config.toml
head_dim = 32
rope_base = 10000.0
extras = ["capped logits"]
init = "trunc"
MLP neurons of a small language model. Each row is named by its layer, matrix (gate and up: input weights) and neuron, and shows model dimensions 48-143. Each number is 128 + 32 x the weight over its row's rms, rounded and kept within 0 to 255. A neuron's up and down rows have the sign that makes its largest values positive.
After each neuron's rows, "fires after" lists the tokens most often just before its 100 highest values on Wikipedia text that the model never trained on; "fires on" lists the tokens most often at its 100 highest values on Wikipedia text that the model never trained on.

L2.gate796 [146 105 137  63  71 115 147 133 126 129 118 180 150 154 148  89 127 122 130 158 122 177 110 178 165 163 161  89 127 154 115  88 151 160 140  89 141 131 197 167  95 149 151 131  59 153 167 140 147 147 162 145 104 101 122 114 167 136  85 120 170  91 152  59 129 141 112 128  93  93 131  90 144  68 108 111 141 169 168 155  83 129  97 156 118 151 121 137  72 145 147 128  77 131  99 140]
L2.up796 [130  94  90 179 137 133 113 159 158 123 145 142 131 142 128 196 151 178 127 137 120 103 135 191 144 110 161 164 126  28 156 129 140 185 137 102 126 164 132 177 172 145 154 182 163 125  99 128 138 147 121 115 128 183 194  95  72 138 138  83 146  95 154  76 154 102 123 176 108 170 154 147 160  68  88 103 135 107 112  83 148  95 119 135 152 174  98 137 141  58 156 157 142 137 121  87]
fires after: " |", "|---|---|"
fires on: "\n"

L8.gate901 [145 153 111  59 177  89 156 122 115 108 151 106 152 109  99  93 122  96 187 211 117 114 135  90 203 194 139 134 115 128 164  95 181 100 105 164  96 159 139  93 140 106 113 181 139 174 134  77 158 117 127 171  98 177  91 128 107 101  96 130 143 139 143 134 137 190 120 149 159 209 108 141 142 134 117 161 183 164 148 130 154 155 151 151 137  83 118 147 139  75 135  84 139  92 155 125]
L8.up901 [122 104 153 192 135 119 177 145 130 121 143 106 135 155 185 132 146  82 161 159 129  98 110 178 137 198 142  89 117 125 106 102 157 141 148  59 123 157 154 132 134 124 136 118 121 136 111 159  78 133  77 179 132 101  97 170  97 122 162  91 126 165 130 160  70  69 169 110 113 111 175 164 150 138  93 137  86 125 111 147 170 110 193 131  81 107  81 128 138 115 130 148 137  89  91 175]
fires after: "2", ",", "1", " ", "0"
fires on: "0", " ", "1", "9", "3", "2"

L8.gate150 [104 120 158 144 132 112 136 188  92 107 151 143 109 162 175 126 109 157 162 122 112 182 155 128 161 111 105  90 147 139 153 107 158  98 169  73 157  80 196  98 129 110 128 151  49 155  96 128 111 121 152 106 123 174  57 133 176 141 105 146 154 150 104 126 211  85 140 174 119 115  28 171 107  98 131  93 162 125 134 123  85 166 160  65 163 161  76 152 142 189 122 132 155 133 147 167]
L8.up150 [ 89 150 153 139 151 128 158 139  91 156 100 158 123 115 109 163 131 112 196 107 130  91  86 125  99 107 141 117 128 146 135 107 104 139  51  78 125 151 119 165 120 150 167 105 117 110  74 114 147 144  86 117 157 137 145 159 169  98 168 148 170 128 146 168  79 128 117 185 161 175  77 166 115 128 143 141  95  80  93 112 145 100 133 150 134  76 147  82 117 116 177 215 123 195 132 138]
fires after: ".", ",", "\n"
fires on: " In", " as", " As", " in", "As"

L2.gate123 [100  93 138  97 153 115 168  89 197 155 146 123 160 143 148  94  84  99 119 159 115 108 147 108 120 164 160 183 103 130  94 118 142  76 133 117 124  78 120 135 105  93  99 118  97 149 161 102 153 129 123 144 130  98 133 154 109  88 165 165  93  45 101 147 201  79 115 216 143 116 163 157 101  68 147  86 116  57  98 148 170 136 176  70 110 157 134 158 137 160 127 151 164 197 117 166]
L2.up123 [135  65 171 164 167  85 144 166 105 121 108 128  90  96  98 130 154 105  92 136 152 142 116 170  43 130 132 159 153 148 111 115  68 127  74 162 125 157 162  87 116 136 142 163 117 121 144  73 160 118 107 147 144 107  89  67 132  86 141  83  86 120 111 105 131 103 130 134 162  92 131 181 142 143 130 137  93 119 166  87 132 172 173  93  87  82 124  93 119 138 169  97 154 102 162 129]
fires after: "\n", ")", "ig"
fires on: "\n", "-", "ul"

L8.gate804 [155 121  88 119 167  39 107 181 105  73 174  91  90 165  91 154 109 127 192 105 133 115 175 123 149 162 196 120 135 107 119  77 130 122 112  96 118 117 133 107 150 145 170  74  61 145 126 154 107 120 151  83 133 153 100 102 131  68  98  84 144 101 173 136  88  78 136 134 187 101  89 142  98 144 145  89 189 111 139 126 127 135 130 140 150  96  81 123  76  58 136 102 177 120 144 121]
L8.up804 [118  73 167 151 170  68 126 124 110 171 176  96 117 151 101  79 140  85 184  87 162 146 154 148  94  85 107 118 146 115 151 154 101 183  99 164 135 142 133 153 127 147 122 128 112  90 100 110 137  84 137 150 158 100  87 117 110 103 105 126 180  91 158 197 122 210 102 129 165 134 198 114 148  90  94 123 109 105 161 122 162 154 104 166 162 154  87 129 163 113 138 135  81 142 191 134]
fires after: " ", " -", "\n", "1", "-", "0"
fires on: " ", "-", "0", "2", "1", "3"

L2.gate748 [173 107 104 150 122  62 139 102 170 156 132 129 160 171  98 134 168  83 156  99 178 117  93 117 139 115 116 145 180 117 182  93 118 151 138 133 139 123 135  96 145 144  75 179 104 125 106 108 106  66 191 122 135  70 135 140 229 101  67 137 154 130 175 153 170  47 153 124 143 134 205 132 111 170 159 125 143  98 105 163  68 218 126 116 137 130  87 109 108 139 163 116 113 185 146 131]
L2.up748 [134  96 118 120 127  82 148 127 142 132  85 154 108 117 127  97 116 118 119 141 120 125 120 151 135 128  95 187  94 135 119 128 176 143 123 135  97 126 189 149 121 123 129 111 153 122 152 124 130 141 184  78 121 116 185 108 111 138 137 125 183 143  81 174 123 119 168 146  98 149 138 136 156  80 121 122 101  88  76 122  74 148  33 133 160 178  91 128  81 144 149 115 121 162 146 198]
fires after: "\n", " known", " En", " en"
fires on: " called", "-", " as", " to"

L8.gate846 [151 140  89 163 130  74 122 117 133  81 142 176 129  66 199 123 100 178 108 136 113 108 155  91 145 167 170 115 108  90 104  87 171 112 158  87 114 132 102 111 121 148 102  62 120 147 129 132 108 107 147  63  73 118 136 127 130 101 125 150  93 129 127 151 164 112  77 125  53 149 158 124 173 137 140 156 108 139 148 128 158 193  82 127 124  77 119 164 111 168 102 109 107 120 135 133]
L8.up846 [153  78 115 129 116 152  98 189 158 102 137  90 157 141 140 169 181 135 119 141 119 169 105 124  78 127 194  97 144  86 133 133 109 177 137 117  65 101 169  83 163 154 155 198  47 124 129 119 188 107 138 139 123 133 156 137 122 116 108 165 123 167 181 108 150 175 135 138  74 113 112  95 106  83 109 157 144 136 185 133 162  72 137 152 174 147 164  80 140  81 130 119 147  90 114 104]
fires after: " |", "."
fires on: "\n", " to"

L8.gate620 [ 83 123  94 114 115 116 123 108 135 105 191 175 115 103 147 104 168 194 142 145 101  95 104 186 115 126 136  65 104 107 165 142 110 119 155 155 128 218 119 137 103 155 168 131  95 150 156 101 111  60 135  78 123 101 152  69 158 111 139  53 150 129 196 134 169 106  65 117 140 172 153 170 134  76  73 150 115 144 143  89 158 140 109 172 169 111 159 121 158 154 106  94 114 167  87 106]
L8.up620 [115  88  52 133 134 111 133 100  67  99 160  96 116 148 161 100 183 203 147 113 108 150 122 141 125  87 173 103 144  94 116 163 132 107 146 160 172 115 114 118 167 118 130 121  85 112 207  53 172 139 153 141 132 121 147 113 134  98 116 122 137 103 156 144 150 158 109 119 155 177  85 119 179 130 103 162 107 119 168 153  68  68 101 156 155  83 119 148 111 158 158 108  93 152 134 161]
fires after: ".", " =", " ", ","
fires on: "\n", "2", " ==", "==", " "

L8.gate11 [120 107 111 106 106 113 114 154 134 109 118 134 109 128 155  89  96 186 159 133 148  89 201 135 164 128 149 140 133  80 112  50 117 127 122 114 153 172 120 151 184 116  62  81  98 171 115 151 163 172 162 125 130  80 147 151 153  86  87  93 140 133 128  91 123 194 163 117  67 126 131 174 122  86 171 117 233 157 166 162 113 101  92 138 155 145 135 147 161 147 151 125 115 182 134 148]
L8.up11 [114 133  76 147 113 157 166 113  99 118 146 136 131 151  92  82 145  99 149  87  68  96 144 109 144 114 150 118 127 144 153 150 170  90 159  80 118  96 162 116 152 118  94 143 110 123 114 121 129 153 181 133  97  96  85 173  83  81 188 122 176 151 147 133 202 148 148  99 137 158 153  96 155 168 128 118 123 139 162 119 146 139 113 149 140 145 188  57  72 136 128 132  71 106 135 160]
fires after: "0", "2", " ", "9", "1"
fires on: "0", "2", "1", "5", "3", " "

L6.gate724 [140 189  99 202 146 129 122 149  84 138 129 163 116 141 113 112  91 180 158 147  96 167 132 134 165 140 170 122 171 144 132 121 153 126 122 101 173 125 115 104 139 137 129 107  98  86 144 103 162  80 110 140 132 163  85 110 174 148  96 188 132 168 145  59 113 160 125 123 125 132  90 137 123 125 189  47 144 178 105 130 143 100 125 117 164 175 149 184 144  56 170 146 154  60 110 114]
L6.up724 [106 163 177 166 157 132 120 172  90 161 132  89 134 132 103 113 123 121 101 105  98 128  99  94 142  86 157 166 104 124 122 172 166 169  79 141 146 124  72  88 108 145  78 104  75 129 164  83 103 164 163  59 119 164 107 202 125 146  66 137 116 113 125 141 122 163 153 147 117 169 119 127 163 136  87 123 162 117  83 132 150 152 104 177 158 107 139  85 172 135 173 181 102 102 121 146]
fires after: "1", "2", " ", "4"
fires on: "9", "2", "8", "6", "0", "3"

L6.gate1011 [149  97 192 111 163  96  81 139 132 132 174 144 109 142 165 166  99 185 121 151 109 134 168 114 142 159 149 143 169 147 194 103 131 189 123 182 141 162  88 141  80 153 193 123 159 100 131 108 170 113 164 107 113 135 148 112  90 180  97 146 182 100 182 143 142 167 144  80 113 163  94 132 140 182 119 111 112 109 102 140 120  72 110 122 195  96 145 116 127  90 103 131 159 129 129 100]
L6.up1011 [120 122 133  91 125  98  91 155 123 105 134 105  87 132 189 125 103 142 144 109  50 125 127 107 140 156  85  51 105 155 138 115  93 158  77 187  60  99  98  94 138  95  82  62 107  77 115 104  77  72  87 149 151 107 120 157 112 114 116  81 126  93  88 124 146  85 134  90 151 126 152 175  88 112 131 159 123 150  58 144 154 114 129 134 190 185 144 102 150 122 138 139 137  86  96 114]
fires after: "1", "9", "0", "7", "6", "8"
fires on: "0", "6", "9", " his", "5", "1"

L6.gate829 [113 137 120 168 149 105 120 162 115  80 123 100 120 101 157 163 164  92 141 145 117 131 115 152 171 148 160 107 168 106 127 177  96 122 135  93 184 110 112  94 100 156  95 132 106  91 127 136 112 152 139 144  94 175 116 104 165 162 115 162 126 160 129 146 134 140 135  75 113 116 123 166  86 108 156 130  76 154 144 149 116  89 116 150 161  74 103 125  96 135 181 110 146 104 125 144]
L6.up829 [127 126 144 159  69 124 106 101 112 141 104 166 135 112 130 116 102  95 127 146 116 165 100 172 116 123 159 199 132 158 134 173 131 152  79 164 144  98  95  88 130 144 124 119 192 126 112  96  72 141  72 155 132 114 122 151 163 131 195 100 182 122 107 115 126  35  99 165 134 110 155 142 220 108 152 137 122  41  93 133 117 166 161 106 112 143  96 101 133 108 120  84 100 135 115  99]
fires after: "1", "2"
fires on: "9", "0", " ass"

L6.gate737 [ 74 135 170 138 142 134 180 180 153 111 190 160 141 164 104 106  84 181  74  95 113  90 113 156 159 143 129 117 124 146 124  98 169 104 141 149 120 138  74 141 159 127 186  62 166 173 172 123  61 102 179 159 102 115 142 127 148  73  89 154 142  96 125  95 111 138 100 155 117 104 115 135 153 162 124  93  87 198 144 176 178 105 119  62 152  58 147 123  92 161 118 148 139 146 112 161]
L6.up737 [168 169 104 118 117 130 110  94 172 108 141 180 145  94 179 128 135 159 152 109 192 139 133  86 107 148 156 159 194 136 140 163 143 129 140 134  85 148  97 170 159  79 122 119 153 110 158 161 116  66 140 168 121  57 130  83  75  94  85 114 158 171 128 135 118  59  83 190 119  94 108  96 216 168  76 172 171 148 105  70 113  95 137 170 151 106 146 147 156 106 181  98 137 200 160 127]
fires after: " |", ";", "-", " ", ":"
fires on: " ", "2", " ("

L8.gate437 [125  74 178 133 116 146 113 140 200 151 155  81 160 112 157 116  85  77 180  90 153  89 104 127 154 105 131 155 160  95  96 108 160 127  99 140 130 126 140 112 115  94 124 146 101 123 154 111 103 162 147  96  78 144 138 126 167  96  44 145 113  81 152 120 120  93 213 156 107 130  90 121  97 102  99 154 130 146 122 149 143 102  98 162  73 196 107 127 145 140 144 134 142 104 103 130]
L8.up437 [136  96 148 133  83 118 153 115 159 143 152  45 181  92 195 142 100 163 108  78 134  86 175  98 123 120  93 114 157 108  68 159  85 112  96 115 151 122  95  66 131  72 134 117 108 163 149 105  29 141 181 149 123  70  94 143 101 118 118 113 138 122 169 176 102 113 109 185 132 133 160 149 141 143  92 193  73  90 120 128 111  89 160 134 141 167 119 130 146 144 152  92 134 133 142 153]
fires after: " |", ";", " /", " the", "2"
fires on: " ", " (", "0"